Weights of a small GPT-style language model, trained from scratch on English Wikipedia: biases.
MLP neurons of a small language model. Each row is named by its layer, matrix (up: input weights; down: output weights) and neuron, and shows model dimensions 160-223. Each number is 200 + 20 x the weight over its row's rms, rounded and kept within 0 to 999.
Before each neuron's rows, "fires after" lists the tokens most often just before its 100 highest values on Wikipedia text that the model never trained on.

fires after: " ag", "p", " A", " Ar", " a", " ar"
L8.up640,208,172,220,181,243,204,172,157,195,202,207,238,227,186,167,221,216,175,180,253,190,181,205,193,204,210,198,236,201,196,156,192,185,173,245,235,216,161,197,158,187,200,210,211,153,181,214,226,234,245,182,208,197,229,209,204,216,191,232,215,177,166,186,192
L8.down640,174,225,209,222,187,229,207,229,216,205,182,221,179,187,214,181,186,194,208,205,206,179,184,206,214,224,205,212,186,193,213,205,195,220,193,183,194,224,197,205,207,223,192,175,188,226,181,171,205,188,223,173,172,221,232,196,186,215,217,199,251,176,168,186

fires after: " A", " s", " S", " B", " a"
L8.up987,190,168,203,218,209,188,172,184,220,211,166,230,226,200,210,222,193,199,190,225,179,171,191,216,192,156,196,242,188,222,217,202,181,183,184,207,204,202,201,176,186,201,166,172,157,204,190,227,203,222,221,207,203,213,197,174,202,194,212,213,177,148,177,192
L8.down987,197,210,163,209,214,228,207,226,204,188,213,179,183,179,202,203,228,183,227,198,195,239,213,201,226,225,201,176,188,200,198,200,200,199,226,165,214,172,237,177,190,200,214,211,217,202,224,174,202,196,218,216,203,193,212,217,206,219,213,199,226,192,218,172

fires after: " O", " Th", " W", " wh", " th"
L8.up868,204,192,198,182,197,241,198,186,161,197,238,209,181,240,185,206,266,204,166,188,199,197,199,182,244,206,215,205,205,217,189,203,219,186,211,190,173,228,171,207,220,214,195,202,191,170,194,221,170,204,175,234,191,186,213,223,254,195,225,227,187,215,181,200
L8.down868,200,192,157,192,214,188,188,181,197,218,188,201,223,207,196,153,219,177,170,214,223,211,184,179,210,207,217,194,169,213,185,202,227,188,196,218,227,234,211,215,221,165,192,212,186,199,192,224,209,236,159,194,184,224,173,182,219,202,195,205,205,201,219,201

fires after: "20", "19"
L21.up679,213,211,202,195,197,204,172,203,189,200,167,189,181,194,174,207,205,220,199,175,204,213,178,188,200,185,233,226,173,181,205,195,219,208,230,227,193,189,224,211,202,223,197,186,143,175,254,243,192,233,198,201,245,180,204,211,239,193,214,212,241,141,208,217
L21.down679,209,199,210,201,174,180,201,226,200,202,176,189,195,200,178,168,184,207,188,195,179,218,193,182,231,212,209,223,184,187,190,224,190,167,166,189,200,184,185,194,182,218,210,226,193,200,209,195,181,185,213,174,209,209,176,202,200,202,224,191,169,217,223,156

fires after: "c", "r", " C", "C", "ec", "ri"
L8.up76,199,224,207,166,204,196,211,183,186,196,150,199,189,193,202,181,183,229,227,197,186,179,213,203,209,196,177,184,194,203,211,198,185,180,229,232,194,212,178,191,216,205,217,204,178,161,215,204,210,200,192,212,207,225,209,188,195,199,176,217,224,203,181,201
L8.down76,203,175,172,185,178,225,184,200,197,232,190,195,204,203,201,219,170,179,198,187,208,161,203,221,229,168,214,195,166,207,223,206,232,238,214,220,169,201,235,187,211,193,188,191,188,190,173,188,214,200,186,202,195,200,183,196,210,167,233,210,203,185,211,187

fires after: "3", "5", "4", "10", "8", "0"
L19.up748,184,230,215,192,190,190,218,209,234,208,217,210,182,236,189,195,229,204,207,175,178,203,209,199,168,216,205,199,208,187,218,193,192,225,203,186,209,219,200,196,195,180,212,179,164,224,228,188,212,192,184,190,193,196,232,201,172,198,188,209,197,190,212,193
L19.down748,192,175,208,180,195,231,170,211,195,201,201,174,228,196,183,208,176,213,193,218,241,203,214,218,249,196,157,218,208,206,186,186,189,174,210,217,205,220,181,201,222,207,187,207,189,154,191,223,178,176,222,202,165,255,201,197,228,199,223,218,185,209,169,192

fires after: " he", " h", "h", " wh", "c", " bec"
L8.up800,212,194,182,173,185,196,219,174,187,178,203,208,225,160,212,165,206,188,195,182,190,203,215,189,173,246,236,182,224,223,240,205,184,231,207,211,168,174,174,200,218,200,186,197,245,201,183,188,157,233,203,179,217,172,193,209,205,191,204,223,189,190,185,203
L8.down800,176,201,219,191,213,223,201,238,205,207,169,191,169,197,202,206,205,191,206,179,195,208,211,203,212,184,171,188,140,206,188,205,179,210,199,159,197,172,233,201,165,218,221,209,226,170,235,180,227,152,229,206,198,180,200,203,222,205,215,180,186,183,190,177

fires after: " M", " H", "H", " W", "ember", "M"
L11.up178,184,165,158,195,223,194,213,166,190,177,235,231,194,184,212,188,234,140,211,155,194,236,189,204,184,192,226,207,189,215,214,193,217,192,214,174,209,225,202,204,251,235,215,249,212,197,192,186,192,227,141,215,188,195,219,184,179,161,202,208,191,225,219,226
L11.down178,212,222,209,184,201,202,185,181,186,196,179,168,233,210,178,179,195,231,181,214,213,157,205,196,218,209,205,212,185,227,181,196,173,212,173,208,183,151,202,212,197,181,188,170,186,181,215,214,209,191,247,189,182,204,179,211,235,215,232,179,201,208,194,182

fires after: " W", " M", " F", " H", " w", "w"
L11.up937,199,199,193,191,197,199,203,153,183,189,206,211,207,164,207,196,231,181,213,204,207,216,199,216,163,216,199,212,182,215,216,208,185,183,167,193,202,221,198,217,218,227,181,161,196,188,217,206,208,199,163,198,216,188,236,207,171,175,201,232,179,209,221,179
L11.down937,195,190,170,231,199,203,205,214,171,201,174,198,207,222,175,190,185,238,194,171,213,203,208,185,223,177,218,237,210,213,202,192,194,182,218,214,193,215,201,203,214,220,201,200,183,178,233,201,198,182,233,205,243,196,214,196,214,198,225,202,207,216,216,179

fires after: " s", " m", "a", " k"
L11.up560,194,188,194,167,198,212,189,214,221,193,203,181,201,207,195,202,173,216,196,207,180,190,213,196,143,190,206,217,208,222,198,210,203,209,186,218,198,247,194,231,186,188,162,224,181,201,208,220,180,210,188,188,190,223,214,208,167,196,178,186,193,177,208,222
L11.down560,193,187,195,201,210,155,186,181,202,216,176,223,183,205,215,196,208,189,200,242,217,238,175,201,260,200,205,163,239,180,212,193,222,187,238,193,227,151,174,207,221,237,206,198,204,200,204,198,229,233,216,218,215,215,174,174,226,200,196,248,204,181,182,178

fires after: " K", " y", " Y", " I", "h", "."
L11.up896,219,183,212,187,208,209,230,220,193,225,222,254,223,186,189,208,230,192,212,203,225,153,192,213,188,202,219,180,194,204,183,197,220,219,211,180,160,221,202,233,189,194,203,217,206,203,189,190,178,208,187,204,232,204,224,200,240,187,223,203,184,190,174,204
L11.down896,191,217,216,198,226,219,221,185,192,183,186,184,169,168,165,217,182,202,176,217,182,241,234,215,214,180,214,206,236,189,179,210,226,185,177,230,242,186,172,230,201,161,185,200,211,206,227,193,208,185,197,225,157,181,182,204,179,209,200,215,198,220,204,182

fires after: " H", " h", " wh", "h", " B", " Y"
L8.up621,176,197,194,178,171,193,206,151,172,169,228,179,202,174,211,203,200,226,208,192,215,163,220,199,210,216,196,202,206,227,216,206,163,206,214,181,186,169,173,208,202,240,205,218,213,218,204,228,171,232,225,200,190,207,215,222,191,193,187,219,181,200,236,206
L8.down621,223,210,161,210,220,184,211,250,182,209,214,199,185,191,169,186,217,167,226,225,207,218,217,217,164,194,167,211,198,181,199,207,217,189,169,231,214,212,236,163,199,189,198,220,181,193,175,199,212,156,203,223,229,162,216,206,199,197,229,212,180,167,195,175

fires after: " f", "s", "in", "f", "as", " F"
L12.up994,222,195,214,176,196,195,197,197,215,200,172,205,208,171,195,217,203,187,212,211,187,185,167,216,204,167,198,210,207,165,206,193,216,195,202,230,151,202,204,229,216,231,208,195,190,187,209,203,214,225,214,183,256,216,190,167,218,209,210,243,189,203,164,195
L12.down994,179,218,189,228,226,215,193,183,214,191,211,214,197,201,227,187,254,221,179,217,269,195,188,177,205,221,229,165,192,223,177,190,187,204,190,159,218,192,195,221,211,201,206,171,185,195,196,223,200,224,177,169,140,192,199,216,188,210,180,185,194,204,238,225

fires after: " A", "A", "y", "th", " a", " An"
L8.up835,235,192,171,171,209,214,207,192,193,211,215,217,213,192,176,215,218,175,193,246,185,177,191,183,215,211,258,216,176,226,188,216,222,207,222,229,193,224,169,175,191,192,202,217,174,202,197,225,162,214,192,219,207,201,207,199,220,208,201,205,190,169,210,215
L8.down835,169,194,228,226,187,208,212,175,175,163,209,194,183,165,216,168,201,205,191,176,180,216,195,197,196,189,183,215,214,206,208,207,204,217,223,183,208,182,208,205,206,198,202,224,192,185,164,178,196,184,206,211,195,195,215,207,196,193,187,193,195,177,185,171

fires after: " C", "c", "t", "i", "z"
L8.up250,189,185,208,205,233,193,197,171,199,188,152,170,191,187,211,223,167,202,195,199,196,212,192,219,205,168,186,191,170,231,229,198,166,162,222,226,204,207,187,226,223,171,222,224,219,181,218,237,204,219,227,197,181,195,204,180,216,192,190,210,195,209,172,213
L8.down250,227,211,191,219,172,213,168,237,180,200,227,218,222,194,230,217,191,195,217,183,205,187,231,204,217,170,201,210,201,196,198,212,213,195,203,224,215,193,193,197,166,208,210,189,198,228,194,208,171,175,187,188,177,166,192,177,210,201,213,213,205,182,188,196

fires after: " |", "3", " c", "b", "L", " m"
L18.up371,163,225,161,163,217,216,199,133,192,183,220,200,203,238,210,199,160,201,191,176,204,204,166,231,173,195,166,194,166,183,219,205,216,220,176,176,177,228,170,206,233,216,209,181,228,215,201,205,245,194,217,163,193,195,209,200,201,183,190,214,221,200,195,215
L18.down371,233,223,202,201,236,202,193,192,201,233,217,200,177,222,201,222,182,204,170,179,209,208,241,187,201,236,193,230,206,215,168,197,189,171,205,215,187,182,220,202,174,183,171,190,194,214,210,191,208,214,184,169,213,213,172,194,215,227,194,178,162,181,180,202

fires after: "c", "cc", " rec", "r"
L8.up863,202,193,191,157,223,213,217,209,210,191,200,199,200,215,207,160,207,182,187,192,182,219,209,204,214,214,193,185,196,197,200,198,134,199,223,231,187,204,153,210,209,183,184,208,166,174,185,233,179,240,219,174,199,173,205,204,177,200,161,207,222,191,197,176
L8.down863,218,194,183,207,163,166,197,187,201,225,213,202,199,188,223,181,184,201,191,181,188,168,218,190,241,176,219,163,193,233,179,204,202,212,219,202,181,201,217,155,222,265,184,179,213,221,208,224,205,217,249,224,189,179,167,174,204,190,218,225,208,201,203,221

fires after: " D", " M", "d", " W", " H"
L11.up620,199,220,166,179,226,195,197,221,207,183,201,202,199,171,227,186,207,184,188,193,182,230,187,165,214,210,211,204,195,190,216,198,213,218,183,201,181,226,204,169,209,244,215,222,185,191,206,210,172,235,206,209,170,184,212,197,192,153,168,227,206,215,217,217
L11.down620,206,188,229,212,172,206,220,152,181,205,196,185,201,207,207,230,225,244,189,184,236,199,229,235,190,206,223,193,190,197,207,187,210,211,218,190,194,184,191,235,190,172,185,188,195,180,194,185,244,194,178,194,224,210,173,200,187,224,207,170,181,196,183,194

fires after: "20", "tern", "ub", "or", "al", "est"
L18.up928,171,185,205,204,197,181,216,217,196,203,189,181,219,219,209,223,197,196,190,212,221,175,188,201,184,197,225,180,164,193,195,205,276,190,186,181,211,199,189,189,180,210,231,224,163,204,226,220,214,215,179,210,219,208,218,184,206,206,217,204,204,136,185,207
L18.down928,198,225,195,220,172,218,184,198,203,175,213,173,192,195,160,195,166,187,207,157,203,216,203,177,259,175,210,206,218,227,182,183,174,189,198,201,204,200,216,214,199,213,202,208,208,190,181,168,212,186,215,184,196,212,204,189,182,206,194,163,175,208,209,179

fires after: "19", ",", "us", ".", "os", "res"
L18.up742,194,194,164,171,191,194,189,224,231,197,149,232,194,164,201,233,229,203,202,208,200,205,211,194,215,184,195,219,162,200,205,188,201,196,240,211,155,209,207,234,206,231,204,164,179,205,217,245,198,217,208,226,242,183,223,195,227,224,193,222,224,156,208,173
L18.down742,200,206,191,263,135,195,209,239,189,232,219,167,223,185,200,201,187,211,182,184,199,182,185,192,194,215,203,176,237,216,176,206,221,204,191,207,238,180,175,180,207,195,181,238,231,197,228,164,214,166,213,204,185,206,221,212,206,203,222,184,199,234,197,212

fires after: "19", "20", " pro", "18"
L21.up736,233,202,183,206,187,189,205,209,199,212,153,188,191,231,174,220,202,193,170,195,212,226,224,243,189,180,232,206,167,203,201,192,199,211,210,195,197,229,195,202,230,205,184,206,193,199,222,168,195,222,197,206,238,213,195,197,207,212,225,211,191,183,218,201
L21.down736,212,193,181,187,214,170,187,203,197,188,182,223,203,194,186,188,172,200,203,229,222,183,203,203,201,187,216,204,177,202,204,192,169,186,160,173,198,182,214,222,198,206,220,220,197,198,186,217,180,182,216,198,161,185,193,173,219,160,188,228,194,224,240,179

fires after: " H", "r", "h", " h", " wh"
L15.up635,186,212,188,173,214,226,240,178,199,199,223,210,230,152,231,161,234,188,221,190,211,192,214,188,203,197,210,145,211,247,213,209,174,199,205,190,206,214,133,193,179,192,211,216,199,163,202,200,173,212,191,133,211,208,184,208,208,203,179,209,154,191,187,202
L15.down635,204,194,242,215,187,186,182,185,200,182,205,201,204,220,196,198,177,197,219,181,184,204,203,211,200,213,170,230,212,223,210,210,204,196,199,187,192,197,232,214,194,201,225,226,173,203,189,214,206,171,212,250,203,176,193,218,184,220,190,197,213,187,186,177

fires after: " B", " Ch", " b", "h"
L15.up958,153,210,217,171,225,193,188,185,218,219,194,190,183,214,186,221,200,229,179,183,243,190,223,198,202,225,193,237,205,221,171,198,183,192,182,187,212,199,157,191,191,180,187,191,213,213,214,177,245,187,201,249,185,196,215,179,190,175,203,182,197,203,249,203
L15.down958,203,180,215,217,186,233,202,195,190,221,220,217,220,162,223,209,233,188,212,207,182,221,180,239,183,189,196,208,181,182,248,193,229,188,192,154,185,184,224,217,163,210,201,234,209,168,188,241,198,195,201,160,209,209,201,221,219,196,193,213,169,208,217,220

fires after: "m", " tr", "if", " m", "a", "cc"
L11.up521,202,223,190,199,192,201,200,194,233,192,186,211,186,225,161,179,176,199,198,180,165,221,226,214,170,200,210,202,179,217,187,206,204,209,185,233,196,213,218,197,214,181,188,204,164,189,243,181,203,212,222,211,204,246,192,205,201,186,222,193,177,172,225,196
L11.down521,185,172,191,202,206,189,195,210,185,226,187,203,199,198,204,192,195,210,203,249,219,174,186,170,205,196,181,202,197,207,197,202,193,203,218,162,186,174,167,180,199,204,240,204,198,221,155,222,198,198,200,188,183,181,174,221,212,208,166,226,189,191,176,197

fires after: " h", " sh", "h", " wh", " gr", " H"
L8.up645,212,232,210,174,209,212,220,177,193,193,258,215,218,175,234,167,189,195,238,177,203,211,231,178,218,209,199,161,263,213,228,206,191,217,206,185,157,189,169,218,202,207,204,190,241,182,220,212,194,205,211,204,181,174,192,198,210,197,206,210,169,217,217,215
L8.down645,209,170,175,197,210,198,204,218,202,178,231,162,212,188,200,183,205,210,185,178,205,184,195,193,206,189,196,203,211,185,222,209,169,222,178,244,201,208,213,207,200,205,203,199,212,215,159,186,213,199,190,173,220,194,219,218,159,193,201,196,178,181,200,191

fires after: "c", " Sc", "ec", " C", " c", "p"
L15.up268,230,215,222,182,207,206,219,205,183,190,165,196,199,181,176,181,218,200,206,202,158,202,201,203,192,204,181,202,183,221,198,206,187,163,211,182,204,219,174,198,231,205,235,217,173,177,197,220,241,235,199,247,197,232,214,188,176,188,237,201,218,194,190,186
L15.down268,212,201,175,221,189,160,180,176,185,233,228,194,188,175,196,199,172,166,176,198,174,221,220,216,235,171,206,209,235,195,219,193,174,178,192,230,162,183,236,186,208,193,127,196,202,193,217,197,191,185,206,199,177,170,206,205,233,191,219,209,209,201,204,184

fires after: "oc", "r", "m", "c", "p", "ap"
L8.up17,187,217,213,168,227,213,262,175,202,170,159,200,173,193,186,221,230,179,206,161,179,181,201,213,194,191,175,182,195,189,226,197,179,186,229,231,216,212,189,202,210,252,176,186,185,168,220,230,238,178,225,212,199,188,211,199,194,195,196,189,197,201,220,208
L8.down17,191,206,161,167,202,187,185,198,195,200,202,194,220,205,181,198,212,197,197,157,169,195,183,211,205,159,271,195,216,220,198,205,226,220,183,190,204,219,213,200,174,206,226,194,192,216,172,183,227,200,201,166,231,237,199,207,172,190,216,171,226,211,186,201

fires after: " B", " S", " St", " G", " C", " H"
L8.up862,185,199,228,223,186,199,209,198,182,176,201,175,194,178,214,221,204,249,201,207,193,191,204,224,208,174,177,214,180,238,232,204,181,196,190,170,175,193,188,218,185,194,221,180,176,221,209,219,182,248,211,217,212,194,196,238,191,206,237,221,188,203,179,216
L8.down862,188,183,220,207,205,178,194,229,204,216,220,220,167,229,178,156,208,182,223,189,170,231,237,176,206,223,215,180,197,170,189,194,224,195,182,230,226,240,242,200,199,180,177,208,237,187,192,184,195,141,174,213,178,179,203,194,191,201,193,193,175,223,186,185

fires after: " M", " m", "a", "e", "ri", "j"
L11.up169,181,169,219,210,196,226,187,198,202,182,174,191,188,207,173,222,189,167,226,177,186,214,243,204,162,226,209,183,190,209,162,198,206,216,168,223,209,210,205,250,174,190,199,208,178,221,266,177,156,183,225,194,224,225,219,191,220,197,196,186,184,178,224,196
L11.down169,186,213,185,203,216,186,207,230,207,223,240,210,205,241,187,185,207,207,122,183,206,206,175,197,216,204,240,218,195,191,200,206,199,202,235,198,194,193,223,185,221,167,225,194,216,212,173,179,188,207,196,193,211,179,197,196,244,182,232,233,196,228,194,213

fires after: " M", " F", " N", " W", "or", "in"
L8.up622,191,196,212,198,181,215,223,190,232,185,208,210,194,209,218,207,262,174,186,153,191,258,203,205,203,188,216,230,171,237,204,188,193,179,181,194,240,255,167,204,189,217,211,205,227,229,224,194,189,186,209,226,220,197,207,217,192,202,191,209,200,219,199,209
L8.down622,175,215,210,213,213,216,179,205,202,183,217,192,263,194,194,167,154,242,215,204,226,150,210,218,173,196,213,180,223,198,164,192,226,182,214,217,187,150,215,221,192,193,187,211,166,192,180,179,185,209,179,203,174,229,205,214,198,202,218,193,197,213,202,198

fires after: " H", "h", " h", "ing", " G"
L12.up801,206,200,165,196,191,196,166,189,176,204,201,177,166,223,215,182,241,222,210,206,204,187,201,208,197,217,174,223,230,245,193,211,187,217,190,194,168,206,224,206,194,188,201,234,213,233,226,172,184,216,186,190,181,201,185,199,197,191,226,193,180,191,193,224
L12.down801,201,206,192,195,214,200,252,213,241,204,216,209,209,189,190,221,210,162,206,188,187,228,205,210,195,222,195,198,177,151,209,196,227,190,183,193,202,213,173,191,198,207,174,188,196,177,196,181,198,170,204,201,266,197,197,235,199,209,222,246,178,199,193,190

fires after: " d", " a", "y", " de", "-", "ro"
L11.up732,143,182,200,163,179,210,171,168,217,166,220,222,217,215,165,203,181,154,189,208,196,193,212,211,174,201,226,231,213,203,206,207,213,202,192,179,201,209,206,193,218,195,205,205,181,243,214,197,182,245,242,162,200,232,205,205,197,174,192,209,202,200,186,227
L11.down732,227,186,190,257,236,225,220,197,191,217,157,191,190,193,236,232,228,233,197,189,186,235,198,204,222,197,187,175,199,228,200,208,202,191,219,188,225,210,195,196,173,156,198,222,174,208,168,198,219,176,207,212,173,193,217,223,199,195,190,208,207,194,208,203

fires after: " M", " H", " P", " T", " A"
L11.up420,193,232,188,194,197,197,201,192,219,185,207,227,221,190,229,236,248,183,217,204,179,183,175,214,170,161,213,205,195,227,220,191,188,181,224,176,208,221,197,185,190,187,192,212,199,224,223,195,191,210,163,239,208,210,216,211,195,160,195,199,186,192,212,194
L11.down420,195,188,234,208,220,188,181,208,209,194,176,175,215,225,202,212,220,215,199,183,203,210,191,186,207,198,177,206,207,197,194,195,199,191,189,208,177,179,198,204,200,195,208,189,223,158,207,173,206,175,228,203,176,213,205,189,194,207,180,175,221,223,156,188

fires after: " d", " for", "ro", " de", " St"
L11.up321,150,239,193,203,207,207,188,190,185,193,204,182,193,212,230,201,174,174,197,195,211,195,224,228,204,198,200,223,225,168,219,210,221,209,188,202,214,176,224,206,202,224,228,204,180,213,191,186,210,180,241,185,225,236,196,184,240,201,203,188,169,211,192,262
L11.down321,193,204,216,218,182,243,193,179,218,231,209,206,210,217,181,221,262,207,183,178,212,230,220,181,215,189,191,168,186,217,171,210,191,194,216,214,174,176,208,186,198,178,173,203,185,178,216,189,219,217,205,192,187,207,190,200,163,196,169,203,207,203,218,186

fires after: "k", " H", "ich", " B", "ak"
L15.up344,198,222,229,193,186,190,202,200,187,186,206,220,216,232,212,188,232,218,198,173,233,170,214,196,183,186,224,219,162,228,201,208,198,171,184,193,183,195,161,209,202,239,200,206,198,199,229,212,227,223,201,235,198,187,201,194,145,200,167,196,215,187,244,200
L15.down344,207,181,157,208,211,239,225,199,194,215,218,168,191,170,197,206,165,200,206,189,187,209,205,216,185,186,173,172,204,207,216,203,193,229,213,221,201,234,227,197,191,181,196,234,191,216,191,184,174,194,172,193,190,215,227,228,233,203,215,246,164,194,190,194

fires after: " wh", " Y", "h", " h", " O", "y"
L12.up355,206,236,217,177,200,236,209,194,205,219,270,170,240,211,230,220,233,202,209,215,193,181,207,210,195,188,245,198,179,216,187,208,184,201,219,205,176,194,156,197,195,159,216,172,219,203,202,180,178,213,186,210,170,207,205,197,229,195,232,201,178,218,203,208
L12.down355,168,197,222,201,216,167,187,170,189,172,165,206,185,195,182,182,174,203,217,180,202,210,205,191,189,188,156,212,227,202,213,197,206,199,174,208,209,184,218,217,210,213,177,255,199,209,217,235,194,218,203,200,183,171,181,202,185,196,170,228,185,205,206,202

fires after: " f", "ed", " B", " F", "l"
L19.up875,202,193,219,176,194,194,227,157,199,216,198,234,189,199,207,220,209,185,175,189,176,193,192,194,208,185,188,205,209,203,197,217,181,191,189,197,168,222,216,220,199,211,208,199,193,210,201,197,223,208,201,202,244,258,191,198,195,229,230,253,160,181,195,208
L19.down875,210,241,190,195,170,196,214,222,186,189,208,198,225,157,190,209,211,196,232,196,181,206,196,230,225,244,223,209,185,211,208,188,221,187,221,193,178,210,173,173,204,201,177,222,215,181,225,236,219,211,213,200,171,220,217,204,194,163,188,167,212,228,224,210

fires after: "d", "st", "iv", "et", " Ind", " con"
L15.up348,184,239,175,178,240,202,235,162,203,212,155,222,227,199,184,231,246,188,218,190,182,224,182,203,188,219,222,202,199,196,176,211,174,209,228,177,163,194,195,176,196,191,185,202,204,178,214,206,245,204,192,214,155,178,186,201,225,199,202,204,185,177,182,213
L15.down348,209,168,218,192,193,178,196,198,167,176,183,219,191,243,214,186,185,204,203,192,246,152,239,205,234,215,204,228,210,166,221,205,255,219,172,216,187,207,206,210,182,202,195,220,191,214,190,179,200,200,220,208,213,199,195,201,223,184,190,203,219,226,208,204

fires after: "em", "c", " m", "m", "15"
L12.up524,203,209,178,179,229,198,196,194,207,194,183,166,216,207,149,196,217,194,239,192,167,202,196,246,186,184,221,196,164,204,193,212,171,199,210,224,191,213,213,184,238,202,179,206,169,205,219,164,200,190,224,226,204,208,195,222,196,213,213,221,203,177,206,194
L12.down524,195,211,201,170,227,211,196,245,229,197,195,189,187,184,203,184,180,190,184,200,202,235,197,185,207,219,167,206,222,201,202,194,199,197,209,192,221,221,176,154,202,195,229,212,213,169,184,226,236,222,195,195,234,205,228,204,184,188,186,223,218,216,206,224

fires after: " P", " p", "op", "pr", " An", " an"
L11.up1012,208,218,201,194,231,191,202,213,210,157,202,215,160,188,203,226,229,195,218,222,172,214,189,214,157,171,174,263,167,218,174,202,171,191,204,191,201,236,177,172,196,193,209,218,189,222,227,236,214,215,203,192,232,229,236,204,211,198,209,202,223,181,203,239
L11.down1012,183,221,210,204,190,211,224,182,175,197,219,165,238,212,194,216,205,180,170,207,184,200,181,183,247,203,236,200,248,190,200,209,216,177,194,207,245,203,198,195,198,227,217,187,221,195,186,185,188,216,216,200,175,208,216,218,180,182,185,226,196,198,202,179

fires after: " wh", " th", " with", " be", " bec", " includ"
L8.up58,188,207,195,186,180,230,228,179,182,200,196,238,190,187,190,198,200,167,200,231,206,208,216,221,223,210,230,205,224,206,194,203,207,173,190,228,130,214,215,194,208,181,191,200,183,207,199,174,183,201,187,201,174,200,196,212,259,196,231,243,178,207,166,224
L8.down58,199,219,207,172,219,196,194,159,225,216,168,138,213,215,224,186,203,192,178,205,212,189,200,170,216,225,209,217,181,189,152,202,188,217,201,185,240,193,176,210,204,233,183,212,195,197,207,192,242,222,193,196,200,211,199,208,203,177,193,192,201,242,191,195

fires after: " s", " R", " p", " P", " on"
L19.up290,179,213,229,233,214,225,189,178,221,189,200,191,180,207,200,219,186,173,226,223,180,207,189,188,197,190,202,194,171,213,204,224,173,214,200,215,203,193,209,207,266,211,200,205,204,202,239,192,210,220,199,191,230,248,219,186,164,218,213,210,226,224,221,209
L19.down290,187,187,208,185,220,207,216,225,201,212,219,158,216,177,208,184,218,237,178,193,207,212,190,186,227,177,205,234,197,203,192,189,179,171,197,194,255,217,182,204,191,227,194,206,197,179,153,155,196,216,203,165,206,186,171,187,234,199,207,193,181,180,168,191

fires after: "\n", "om", ")\n", " m", " c"
L15.up561,188,162,203,192,223,206,199,193,184,187,183,229,188,225,217,187,207,178,187,192,202,217,170,224,173,217,193,206,191,222,177,218,209,227,164,185,137,229,171,223,191,210,210,183,189,206,181,219,214,203,204,195,205,180,227,178,187,201,190,206,181,238,189,196
L15.down561,210,236,189,235,221,195,209,211,181,201,217,185,195,177,154,197,200,197,215,138,194,173,202,218,204,181,167,231,211,186,190,220,183,174,226,204,222,189,202,180,192,202,202,219,214,208,211,214,173,189,197,178,174,210,220,216,171,197,211,189,195,168,189,202

fires after: "19", "s", "ss", " des", "v", ","
L19.up714,170,222,198,185,210,208,184,191,179,204,189,192,188,193,198,225,220,215,200,197,202,166,205,227,222,176,249,207,218,185,182,205,179,182,223,228,190,177,217,192,203,228,191,186,195,170,226,231,197,183,207,221,213,187,225,202,215,185,204,221,195,159,224,218
L19.down714,206,206,221,181,191,211,203,233,226,196,219,179,207,225,204,183,185,178,217,162,229,207,182,202,183,183,208,203,205,189,203,207,157,211,223,223,172,214,169,152,230,173,202,177,202,204,183,194,189,198,194,194,198,204,212,186,196,231,210,201,175,217,180,187

fires after: "d", " con", "est", "°", "id", "ad"
L18.up346,193,213,194,206,241,223,213,153,200,185,154,210,208,220,206,226,178,217,197,206,195,249,191,208,208,176,204,178,201,210,185,214,206,207,242,181,205,188,215,166,178,214,211,199,196,154,204,179,259,229,177,202,218,208,205,176,213,203,238,181,197,195,203,184
L18.down346,243,195,239,269,187,186,195,214,215,152,229,229,191,210,210,227,202,197,210,194,168,191,208,222,182,232,173,208,198,184,206,177,194,204,161,196,192,207,184,214,241,154,214,195,187,193,192,221,182,171,205,194,204,223,208,228,218,201,183,218,186,228,218,185